Part of a small language model's weights: width 512.
MLP neurons of a small language model. Each row is named by its layer, matrix (gate and up: input weights) and neuron, and shows model dimensions 192-255. Each number is 200 + 40 x the weight over its row's rms, rounded and kept within 0 to 999. A neuron's up and down rows have the sign that makes its largest values positive.
After each neuron's rows, "fires after" lists the tokens most often just before its 100 highest values on Wikipedia text that the model never trained on; "fires on" lists the tokens most often at its 100 highest values on Wikipedia text that the model never trained on.

L6.gate202,267,225,162,181,226,218,163,194,235,213,192,258,207,214,182,230,181,213,119,212,245,201,222,221,210,175,178,174,166,234,183,209,161,229,167,175,244,182,196,285,282,261,154,213,220,189,223,203,200,179,156,152,153,174,278,191,139,133,207,100,232,170,265,191
L6.up202,225,250,242,190,182,197,191,174,240,241,216,189,184,175,178,266,239,207,191,173,220,224,252,214,164,217,129,204,182,160,162,179,166,209,209,228,215,160,172,264,182,201,152,250,198,212,189,216,141,280,163,173,148,144,200,160,262,164,250,148,174,210,154,268
fires after: "\n"
fires on: "|", " |"

L7.gate657,154,163,174,238,239,230,245,174,184,174,240,199,239,140,184,228,152,164,195,262,244,185,302,196,246,162,246,150,135,215,226,268,217,183,203,185,229,211,218,180,141,151,180,202,254,180,199,262,256,206,196,109,188,218,214,220,208,130,176,188,253,201,197,257
L7.up657,205,63,159,140,210,258,320,172,177,153,189,235,192,231,214,219,231,196,158,193,246,213,246,138,247,235,187,192,172,252,167,201,210,201,194,188,188,190,262,192,113,186,177,199,244,176,186,280,201,177,179,116,226,254,165,182,216,204,111,241,210,223,193,193
fires after: "\n", "|"
fires on: "\n", " \"", " "

L6.gate1021,172,200,207,239,127,208,256,245,162,248,215,195,192,232,232,200,222,183,179,227,283,187,163,234,142,245,256,160,192,200,221,305,198,278,85,261,131,233,233,164,187,257,201,234,235,196,240,257,187,152,206,250,226,175,203,97,167,252,205,307,224,236,248,187
L6.up1021,207,212,171,319,210,183,184,179,246,223,192,233,146,212,251,282,200,171,162,183,176,210,155,199,168,194,208,151,176,171,223,203,250,201,196,180,143,185,227,238,149,285,148,285,191,216,215,253,172,211,242,278,165,215,232,176,147,265,196,267,244,107,243,217
fires after: " |", " 0"
fires on: " |", " ", "\n", " 0"

L3.gate518,155,136,171,164,224,189,205,247,258,178,197,234,191,151,235,166,218,116,228,230,243,207,207,206,68,226,192,183,283,295,194,192,201,265,160,218,92,202,215,285,288,213,103,202,236,225,172,154,251,211,185,178,173,228,220,203,251,202,236,223,207,221,206,134
L3.up518,150,203,189,240,246,144,166,158,269,150,236,135,200,230,160,188,187,179,173,295,212,172,242,199,108,194,176,239,205,243,199,266,186,242,211,139,150,156,284,219,196,185,261,185,191,197,184,211,240,154,217,144,147,143,206,248,213,246,219,162,141,177,194,171
fires after: "'"
fires on: "s", "'"

L6.gate31,166,198,202,188,244,240,148,194,166,143,195,210,179,178,188,150,212,168,215,139,238,227,166,198,212,164,283,262,178,175,224,268,155,220,157,187,194,278,110,128,240,259,168,238,232,162,206,141,160,224,169,233,231,221,280,222,227,262,258,225,234,214,259,151
L6.up31,184,209,222,185,220,200,153,167,165,213,231,239,177,140,214,161,246,183,173,182,179,180,203,152,270,159,300,231,191,161,175,213,141,172,191,235,113,212,157,124,164,227,213,215,239,193,146,214,206,190,115,210,280,211,219,201,212,184,212,246,150,184,220,185
fires after: ",", ".", ";"
fires on: " but", " However", " however", " only", ",", " no"

L7.gate641,168,253,189,121,196,162,218,143,205,218,287,240,120,186,236,168,240,140,206,217,209,244,246,230,246,217,162,189,154,234,163,235,220,183,211,199,201,233,157,258,189,232,201,106,204,207,198,244,160,216,192,255,320,213,196,191,189,128,202,190,248,222,236,256
L7.up641,168,155,167,147,186,224,159,166,155,176,208,187,145,238,271,175,95,147,165,205,323,279,200,231,224,163,204,276,242,193,176,151,251,180,212,217,216,203,202,206,232,135,260,196,236,264,219,201,192,282,180,226,155,242,171,95,179,214,227,249,209,197,203,198
fires after: ","
fires on: " which", " who", " that", " where", " due", " caus"

L6.gate592,242,156,217,248,177,170,198,260,197,204,195,193,170,210,181,223,226,271,172,217,233,292,238,240,224,191,161,138,235,151,240,183,149,190,184,219,171,174,115,214,141,218,262,256,246,257,210,140,149,157,166,230,249,247,232,196,251,145,249,174,249,240,239,171
L6.up592,238,198,142,225,175,246,244,149,181,231,163,169,236,237,178,151,245,181,128,204,189,168,235,154,273,277,220,189,258,219,181,204,179,180,189,155,240,191,160,198,142,217,173,188,166,205,207,154,180,125,157,231,216,236,201,189,188,144,200,107,178,197,232,219
fires after: ".", ",", " The"
fires on: " He", " It", ".", " which"

L6.gate118,129,239,200,195,253,253,168,137,262,189,211,262,173,144,205,180,219,239,185,185,225,194,155,191,231,188,258,147,245,189,175,174,215,241,188,217,192,271,174,220,197,186,179,213,204,181,189,220,183,179,130,244,245,128,189,234,215,179,164,288,200,176,262,230
L6.up118,155,210,156,235,228,248,175,230,231,226,109,176,119,194,95,201,189,171,179,160,225,147,188,149,218,241,194,114,156,223,137,183,251,227,278,250,168,231,149,259,204,170,164,186,215,170,203,246,160,162,234,280,252,180,185,104,148,229,218,150,153,231,201,240
fires after: " on", " On", "On", ":", " –"
fires on: " November", " October", " June", " February", " January"

L7.gate733,189,155,189,142,217,203,193,175,203,220,164,183,145,215,216,166,216,168,227,182,227,205,220,148,182,171,191,185,210,207,188,184,175,201,223,198,239,121,156,139,228,170,130,175,231,197,119,169,236,117,201,157,254,234,234,200,191,234,138,145,130,209,160,188
L7.up733,248,218,265,186,185,232,198,156,248,139,163,176,231,125,131,174,190,238,196,175,240,195,182,148,126,150,289,228,238,146,142,233,153,261,222,194,229,156,148,189,241,241,206,157,284,309,109,216,154,172,175,157,283,198,225,187,191,151,161,213,189,203,216,138
fires after: "\n", ".", "===", " However"
fires on: "\n", " However", ".", ","

L7.gate403,276,190,208,158,200,224,269,188,178,243,204,235,169,185,199,202,143,123,93,169,224,323,190,168,195,188,183,168,224,221,218,241,151,200,142,153,273,220,166,192,192,229,163,196,189,157,207,157,167,185,238,157,215,204,261,196,146,144,182,220,251,205,185,186
L7.up403,201,230,264,177,239,218,180,234,187,153,251,245,220,222,160,195,183,148,206,188,112,238,261,184,215,163,180,198,152,147,276,219,216,266,233,132,187,189,148,244,180,200,179,217,214,249,114,127,233,202,229,150,153,157,262,238,137,151,232,205,257,222,189,184
fires after: "\n", " ("
fires on: "\n", "The"

L3.gate840,240,194,180,173,177,214,191,196,192,207,164,151,172,258,198,264,209,242,187,144,133,103,184,237,227,184,214,207,211,198,215,269,192,252,178,172,168,201,164,231,166,199,223,167,294,204,229,239,192,231,199,206,188,196,181,99,94,227,204,172,280,180,240,249
L3.up840,212,258,116,216,178,200,258,193,231,174,199,232,266,157,126,181,206,221,189,212,174,184,224,251,309,215,173,186,163,267,175,243,175,170,269,296,258,203,210,216,193,213,227,211,145,237,251,137,205,186,213,182,167,234,177,243,189,133,168,206,111,258,167,135
fires after: "\n", " Q", " S"
fires on: "\n", "-", "ara", " age"

L8.gate537,167,157,237,224,156,191,246,176,200,202,210,257,149,208,161,249,186,255,129,263,251,235,241,236,185,283,216,226,178,232,160,257,208,140,137,128,253,216,141,175,195,177,284,203,173,149,195,193,237,197,237,194,195,220,239,202,112,192,216,162,190,169,234,207
L8.up537,199,178,211,192,168,253,160,155,262,193,242,218,190,194,201,211,237,205,269,231,206,152,173,230,179,170,173,216,259,148,269,223,244,215,254,220,197,180,133,189,212,222,249,234,179,196,170,250,151,212,238,135,139,167,218,224,164,170,212,206,173,184,201,168
fires after: "\n", "==", " life", "History", " =="
fires on: "==", "\n", " ==", "."

L3.gate22,191,258,160,188,201,136,153,246,188,153,172,194,226,218,188,212,199,207,171,191,226,277,218,153,129,113,157,220,154,240,213,116,147,231,238,219,230,265,161,164,192,219,181,211,186,166,223,156,185,252,229,172,150,260,208,271,192,142,262,171,223,169,257,240
L3.up22,156,199,221,254,164,162,153,211,278,189,210,169,229,262,208,142,251,168,166,161,263,202,184,176,189,182,162,178,191,151,214,170,121,197,208,204,254,213,183,126,192,155,136,141,190,210,211,109,131,215,200,189,227,198,167,240,252,234,269,137,143,179,116,211
fires after: "\n"
fires on: "-", ":"

L7.gate445,195,147,198,244,275,236,203,191,202,252,190,243,231,170,250,195,203,193,203,229,226,142,265,238,184,210,144,166,296,169,235,228,172,151,183,214,235,179,243,205,224,229,167,218,191,206,192,229,167,193,196,258,210,229,190,300,231,141,216,169,197,155,209,233
L7.up445,263,206,160,174,205,174,240,259,169,185,185,178,222,200,226,155,216,168,168,254,273,190,266,246,161,196,223,183,280,67,185,189,224,216,212,242,198,202,205,224,177,179,204,192,129,197,213,205,209,144,138,238,255,201,183,200,183,199,220,232,183,194,83,155
fires after: "==", " =", "History", " (", ")", " History"
fires on: "\n", "History", "==", " History", " =="

L6.gate171,174,217,92,192,158,157,150,199,244,172,188,267,164,237,286,129,241,216,206,148,217,164,235,200,203,201,199,168,201,219,167,241,184,206,290,170,156,188,127,161,228,173,215,204,165,192,247,179,134,178,206,236,206,252,174,190,239,152,199,199,237,219,228,243
L6.up171,213,197,180,152,214,179,289,204,207,138,191,195,210,295,213,206,164,161,161,178,217,170,179,250,247,141,217,216,204,186,234,103,173,204,250,191,210,214,164,156,140,148,132,199,149,249,143,195,235,162,174,226,215,263,189,251,239,120,151,142,173,188,259,249
fires after: ",", " with"
fires on: " with"

L8.gate680,243,149,187,190,283,238,252,257,126,175,222,205,123,186,176,160,160,195,196,120,220,153,140,244,206,212,198,171,198,203,292,256,160,266,178,204,207,213,192,243,205,235,233,149,203,172,211,163,194,214,225,202,196,176,286,168,191,174,254,166,201,141,204,204
L8.up680,206,226,228,281,206,263,233,241,188,180,196,159,90,220,231,121,137,194,182,209,163,189,157,229,203,269,281,146,189,155,159,222,194,269,172,132,181,200,263,294,204,237,211,112,162,116,161,223,149,257,224,176,145,161,184,222,177,197,171,193,190,187,219,173
fires after: " ", "|", " DF", " zone", "\n"
fires on: " |", ":", " "

L8.gate311,232,231,182,195,163,235,188,195,208,258,207,142,175,191,183,228,183,134,248,223,297,239,205,200,226,139,185,216,203,239,142,207,131,190,192,227,238,159,134,229,164,236,171,198,225,196,140,217,243,243,206,218,192,183,217,120,235,260,207,194,255,181,197,179
L8.up311,212,186,240,173,226,146,201,221,201,152,177,257,156,185,183,180,210,177,238,168,145,191,219,176,232,218,192,158,193,216,226,186,159,147,197,246,173,192,194,193,188,207,228,204,186,232,183,235,132,208,251,210,220,251,224,225,157,132,199,218,170,192,196,131
fires after: "\n"
fires on: "\n", " |"

L6.gate941,251,219,184,230,242,161,223,247,156,154,137,211,204,249,159,187,232,228,257,217,120,189,188,287,235,201,217,232,211,227,187,200,202,237,218,144,282,226,192,221,190,247,187,231,199,321,172,244,199,173,164,172,147,200,187,170,146,119,223,233,95,248,203,186
L6.up941,216,272,211,146,193,187,167,248,226,252,142,197,219,184,218,201,290,233,235,236,180,188,215,200,230,156,162,172,208,181,260,176,203,261,249,222,249,97,217,229,234,231,224,143,159,227,249,145,180,204,236,168,159,174,227,223,235,217,214,130,240,245,164,231
fires after: "\n", "|", "'", ".", " Time", "=="
fires on: "|", " (", " ", " zone"

L6.gate631,247,201,213,212,243,188,202,136,139,141,215,182,162,298,212,184,256,222,185,195,225,285,153,232,201,167,231,211,280,228,276,153,267,224,261,141,162,242,112,181,182,222,173,243,223,241,236,196,124,145,180,206,160,196,213,172,262,162,216,156,262,197,152,175
L6.up631,127,214,224,243,197,217,173,229,233,315,211,190,176,138,231,185,254,167,213,160,269,188,185,187,99,186,232,214,206,165,176,188,214,238,139,263,205,242,227,248,143,258,146,191,270,194,204,171,190,245,213,223,211,232,239,215,209,157,165,204,257,262,211,212
fires after: ".", ",", "The"
fires on: " It", " it", " can", " following", " not"

L6.gate739,216,140,193,166,239,120,227,211,213,234,185,158,145,248,220,168,204,175,178,206,187,181,233,232,200,152,219,162,208,238,220,159,148,280,215,159,182,309,150,189,120,171,165,139,135,179,158,210,190,138,277,254,157,184,255,147,198,194,234,147,197,199,212,215
L6.up739,287,158,68,174,152,171,186,237,136,243,193,290,205,259,254,215,197,205,204,268,228,210,201,247,248,197,268,276,182,179,211,234,234,202,173,250,224,231,188,118,139,224,202,129,200,253,175,284,167,119,244,193,234,212,236,196,148,242,126,228,199,169,220,185
fires after: ",", "),", " announced"
fires on: " a", ",", " also", " an", " that"

L6.gate984,155,188,176,233,196,235,205,192,200,168,191,182,227,262,228,201,204,190,147,232,184,243,119,189,277,141,188,270,205,246,246,160,213,284,216,181,289,221,201,225,272,170,198,238,228,157,294,257,235,221,232,276,243,193,223,181,230,186,189,259,231,181,209,141
L6.up984,234,243,267,314,130,198,212,209,179,199,137,195,244,214,256,146,239,181,161,208,174,257,132,155,240,140,131,202,221,195,248,233,210,267,178,233,231,196,214,214,277,222,164,236,211,138,300,209,180,243,257,299,285,185,248,166,222,190,249,232,222,204,218,157
fires after: " |", "|---|---|---|"
fires on: "\n"

L3.gate453,133,165,181,219,189,136,162,182,203,281,200,235,187,217,214,147,216,154,181,132,240,218,191,206,133,169,134,196,240,196,249,200,121,225,245,154,145,135,178,115,238,189,215,254,352,258,208,129,258,158,237,132,221,174,213,179,211,239,130,164,156,244,209,251
L3.up453,192,214,184,215,183,259,196,245,204,202,239,231,204,223,230,238,218,109,159,200,217,195,136,193,205,202,226,196,218,180,204,149,171,210,198,140,205,149,152,282,202,244,134,273,194,254,177,159,279,157,256,196,186,193,221,269,200,185,189,183,256,246,212,289
fires after: " Al", "A", " co", " al", "Al", " A"
fires on: "-", "s", "de", "e"

L8.gate252,138,199,200,165,174,192,163,150,197,212,222,191,189,150,185,206,249,162,204,241,193,168,199,198,217,240,194,197,220,193,225,153,192,222,166,239,206,175,221,175,158,259,220,209,213,168,158,238,209,210,187,167,157,178,255,187,169,180,207,134,239,195,267,250
L8.up252,213,247,167,258,163,251,272,171,242,203,186,164,185,157,202,209,274,195,213,271,207,158,183,180,175,288,204,217,235,273,191,261,177,274,229,176,145,244,173,185,166,252,177,202,264,202,170,237,211,264,224,186,195,148,115,145,280,209,244,211,210,140,236,208
fires after: "\n", ":"
fires on: "\n", ":"

L3.gate858,208,134,180,172,181,204,226,193,117,234,190,235,126,216,217,225,206,137,228,168,184,164,219,218,238,217,173,191,260,198,163,249,264,159,262,180,221,241,266,184,184,158,181,227,250,243,132,191,194,171,197,250,260,224,150,297,123,149,232,204,191,144,262,201
L3.up858,118,145,196,211,240,217,231,238,224,166,220,244,188,224,204,158,282,187,206,152,218,209,229,238,209,220,251,203,245,232,138,208,198,188,199,196,241,203,227,186,175,184,144,119,215,176,159,189,211,146,218,236,199,142,222,230,205,196,168,244,245,229,244,210
fires after: ".", ";", "\"."
fires on: "\n", " |"

L8.gate209,220,158,181,212,177,176,211,194,208,176,166,241,195,142,214,202,137,206,256,214,177,205,216,175,218,233,231,119,201,149,211,222,202,232,201,233,248,179,201,268,243,120,183,224,181,269,277,278,255,263,143,191,240,166,133,182,202,191,173,213,199,150,214,150
L8.up209,159,180,157,165,137,227,165,237,164,234,224,215,200,155,170,181,231,193,206,214,132,206,229,189,153,161,174,205,202,211,207,130,167,186,214,161,189,171,191,116,192,188,181,284,249,166,239,160,134,87,213,214,164,222,124,177,200,196,221,146,178,176,152,217
fires after: ".", "==", " ==", "\n", "==="
fires on: "\n", ".", " ("

L8.gate272,273,146,211,216,208,196,243,227,220,228,219,226,271,176,276,185,138,148,160,240,212,256,287,182,271,227,234,159,200,257,220,245,226,154,97,133,161,209,167,157,183,180,179,244,217,167,295,151,291,293,197,159,224,275,197,212,163,151,125,205,212,163,119,235
L8.up272,198,218,217,167,190,194,244,140,213,273,259,190,182,161,166,204,208,173,170,224,194,153,221,178,190,187,223,142,192,241,208,233,206,100,180,176,228,238,226,224,162,143,156,217,202,242,241,215,249,147,121,172,216,142,175,210,127,210,187,148,202,113,162,253
fires after: "\n"
fires on: "\n", " "

L7.gate603,197,160,229,215,226,273,193,230,201,190,182,178,154,150,154,143,180,201,160,268,164,232,257,108,201,255,155,166,221,136,197,266,164,227,200,169,122,187,184,152,204,195,180,144,171,152,214,126,258,131,199,278,135,145,241,199,188,160,287,198,206,115,176,241
L7.up603,175,221,202,153,225,205,157,214,219,80,237,262,175,202,237,225,208,194,243,199,200,172,219,221,162,212,218,218,214,159,217,197,193,195,249,250,162,190,213,254,206,170,241,279,179,180,190,207,172,149,123,268,179,252,127,186,204,119,185,117,188,230,253,188
fires after: "\n", "=="
fires on: "\n", "==", "."

L6.gate491,171,164,191,286,139,187,245,215,132,171,188,261,186,240,178,185,151,233,199,257,186,271,239,232,128,195,166,224,164,179,193,255,214,185,128,253,261,223,207,182,158,180,104,166,211,229,189,165,120,140,197,244,257,213,274,231,255,204,206,196,163,183,200,176
L6.up491,188,235,159,171,171,218,236,197,222,233,191,192,181,157,219,154,234,242,199,211,283,206,185,187,240,246,158,224,167,314,232,197,208,176,163,126,222,184,197,171,177,181,239,220,163,235,261,185,126,218,170,223,195,132,235,235,176,313,222,258,163,121,170,180
fires after: " F", " D", " A", " f", " G", " L"
fires on: ".", "/", " |"

L3.gate869,190,245,255,162,141,203,106,149,244,206,240,161,165,244,229,260,219,163,206,277,235,257,247,206,198,168,135,149,199,234,237,263,227,209,222,197,202,207,214,173,277,238,161,176,179,144,185,129,230,143,154,229,204,154,210,135,187,167,216,157,165,187,207,202
L3.up869,241,152,239,141,210,214,206,205,152,201,203,183,190,254,168,268,151,148,191,204,251,242,198,239,224,235,169,214,254,198,154,208,201,186,195,224,144,225,218,189,259,213,201,238,177,152,208,217,253,228,255,142,233,161,189,250,168,166,212,191,219,161,129,158
fires after: "\n", " House"
fires on: "-", "\n", ":", " of"

L6.gate582,221,232,203,183,192,260,222,104,209,215,218,254,206,186,208,185,203,207,244,198,185,190,198,91,155,198,162,212,244,182,238,202,139,274,193,150,202,223,261,145,220,248,146,192,257,156,205,212,243,198,186,273,159,314,164,284,184,221,178,188,263,193,180,265
L6.up582,218,243,215,213,216,214,157,160,178,275,195,225,133,214,191,210,216,194,226,168,257,121,214,165,231,130,227,221,207,197,243,306,219,240,160,180,150,145,191,184,177,177,252,184,160,199,199,165,182,186,244,233,181,253,171,173,229,293,197,195,139,187,162,171
fires after: "'", " with", "s", " on"
fires on: "s", "'", " its", " their"

L6.gate205,114,238,155,310,166,207,160,199,215,186,198,181,202,187,156,240,204,191,169,199,191,217,183,191,258,171,262,185,166,228,152,206,242,201,239,183,139,136,171,150,189,219,192,219,168,232,203,215,228,167,183,172,256,211,150,157,196,164,184,165,165,197,110,224
L6.up205,208,209,196,321,222,160,173,203,205,231,225,193,228,194,209,238,178,199,261,171,179,183,248,250,247,130,258,127,198,258,144,114,138,140,144,149,158,177,220,198,146,227,198,221,186,172,216,190,224,239,191,176,212,142,156,190,185,172,232,243,198,157,225,233
fires after: "\n", ":", ".", " Date", " ("
fires on: "\n", "|", ":", " |", "===", " Each"

L6.gate666,172,166,203,157,126,257,170,169,208,235,198,117,254,215,205,216,212,168,152,177,253,202,141,168,141,148,127,220,186,216,263,190,200,213,185,174,170,199,215,262,237,167,211,274,111,215,246,162,220,133,238,181,130,158,220,218,179,174,167,240,216,205,241,197
L6.up666,269,201,229,230,189,228,201,238,117,255,189,134,197,160,148,181,146,227,203,181,133,252,175,160,229,275,139,250,182,200,140,224,251,243,239,128,185,212,225,190,211,184,249,209,218,254,180,183,188,143,209,210,175,154,199,223,239,168,261,177,186,261,141,202
fires after: "\n", "=="
fires on: "\n", "===", "==", " this"

L6.gate359,255,145,201,178,261,206,104,201,174,224,119,177,254,208,278,238,250,228,209,154,233,221,145,173,169,285,215,180,230,218,231,162,122,253,268,196,241,194,201,164,231,249,148,260,168,194,256,229,260,203,133,213,254,162,211,158,241,194,265,206,143,203,177,171
L6.up359,208,120,222,223,146,235,147,224,185,149,226,230,277,245,291,185,224,214,259,198,210,180,162,259,185,142,207,199,158,217,259,245,207,126,214,243,224,263,268,152,244,122,266,176,200,157,222,211,233,205,209,159,133,206,161,156,214,252,233,228,154,207,189,175
fires after: " |", "|---|---|"
fires on: "\n", " Team"

L3.gate953,163,131,208,129,217,193,181,237,207,252,168,222,248,247,207,286,137,201,213,139,153,165,203,206,151,204,233,212,190,149,206,157,239,93,165,252,182,252,195,158,225,261,157,219,244,168,220,269,128,182,209,212,211,190,167,187,265,135,167,153,208,184,150,168
L3.up953,191,200,210,223,155,153,152,232,205,202,152,249,267,150,196,225,208,277,172,156,206,197,209,258,165,251,199,149,211,225,177,227,243,143,116,237,197,159,214,252,244,265,240,163,205,134,221,179,186,279,250,279,169,164,194,218,236,117,147,209,223,191,162,215
fires after: "\n", "==", " ==", " one", "==="
fires on: "\n", "-", " of"

L9.gate526,186,190,161,238,210,180,122,152,186,182,210,231,215,143,231,175,193,214,315,130,157,182,130,240,186,177,189,211,137,204,246,237,205,237,223,234,169,181,223,298,153,126,202,261,244,219,211,214,194,195,209,255,214,149,188,193,123,225,206,213,215,233,181,99
L9.up526,182,185,188,222,262,174,130,230,155,177,195,179,155,228,225,262,162,181,197,163,209,203,217,191,205,174,225,128,180,223,200,168,214,194,219,241,210,266,220,256,168,167,204,198,186,232,229,141,130,138,137,153,229,228,199,206,216,192,255,265,281,246,142,148
fires after: "\n", ".", "=="
fires on: "==", " He", "man"

L6.gate671,218,219,229,136,162,228,212,253,220,210,138,252,191,173,182,197,147,237,149,242,183,244,234,220,243,172,192,193,179,215,229,116,183,202,152,185,247,229,242,197,178,168,186,239,187,191,234,157,234,240,257,229,158,157,189,180,179,136,206,199,251,217,267,141
L6.up671,209,313,132,224,181,186,163,200,180,256,234,156,271,134,182,215,172,170,158,178,209,237,265,264,155,267,264,203,212,217,232,229,266,232,204,141,202,192,123,177,167,311,237,244,230,138,197,158,249,235,248,253,156,198,234,202,212,219,184,279,200,290,160,211
fires after: "\n", " medal"
fires on: "-", ":", " |", " (", " –", " of"

L3.gate950,172,275,190,220,163,211,181,201,194,246,184,180,224,130,137,132,197,124,209,212,274,199,307,151,248,233,188,202,202,159,225,176,142,191,192,159,201,186,176,257,239,156,199,172,201,191,202,141,266,228,239,253,146,162,166,206,157,237,264,134,239,236,279,224
L3.up950,249,228,222,176,191,257,174,210,214,208,222,214,165,138,199,185,194,226,248,234,221,149,218,252,260,202,163,224,263,210,248,173,176,162,219,178,207,177,125,182,204,234,192,187,214,139,185,137,117,206,225,193,156,200,230,196,190,114,222,164,256,238,194,192
fires after: "\n", " |"
fires on: " "

L9.gate926,255,156,217,226,265,191,182,209,162,216,132,235,179,235,217,263,223,174,184,143,175,158,196,231,302,204,191,193,223,243,279,176,226,215,247,229,167,126,194,147,248,187,181,136,240,286,184,237,176,235,182,220,252,148,177,157,141,173,185,243,139,277,214,173
L9.up926,252,220,220,249,287,212,117,163,222,130,176,228,195,232,199,230,202,109,159,141,182,182,196,228,261,220,152,222,246,313,225,199,176,131,212,198,231,215,191,175,245,215,163,106,254,239,125,204,152,216,170,192,221,158,236,200,162,231,193,235,200,262,252,172
fires after: " |", "---|---|---|---|", "|---|---|", " =", "s"
fires on: "\n", ","

L3.gate613,131,162,145,217,220,227,111,190,245,181,210,175,276,145,210,215,204,198,217,205,144,112,230,252,203,213,202,170,243,141,200,225,198,227,154,178,154,163,174,251,138,200,234,185,192,210,249,263,177,145,179,145,223,242,211,230,124,131,169,190,251,150,245,226
L3.up613,170,216,186,251,183,210,223,268,148,236,214,198,180,193,155,253,170,200,249,214,187,278,188,115,288,190,253,188,207,203,241,214,258,196,235,185,158,206,169,183,224,137,224,264,210,260,201,236,196,158,214,127,184,230,202,216,201,118,190,201,216,185,182,201
fires after: "\n", " ("
fires on: "==", "\n", "|", "Billboard"

L8.gate773,187,193,146,201,102,249,206,134,210,172,223,157,261,194,226,247,183,222,178,194,210,241,213,151,200,198,263,185,202,192,206,207,225,210,198,146,263,223,227,188,241,187,176,277,183,160,202,175,218,269,167,130,165,186,266,213,182,170,148,155,172,106,208,245
L8.up773,191,247,235,246,187,167,159,136,196,286,210,155,100,142,201,209,205,199,185,223,200,219,190,244,261,226,225,132,184,227,197,288,236,219,197,183,170,239,204,116,203,184,132,221,202,244,202,212,254,214,251,138,154,158,197,213,172,158,229,183,157,259,184,282
fires after: "'", " in", " at", " to", " of", " from"
fires on: "s", " a", " the", " their", " his"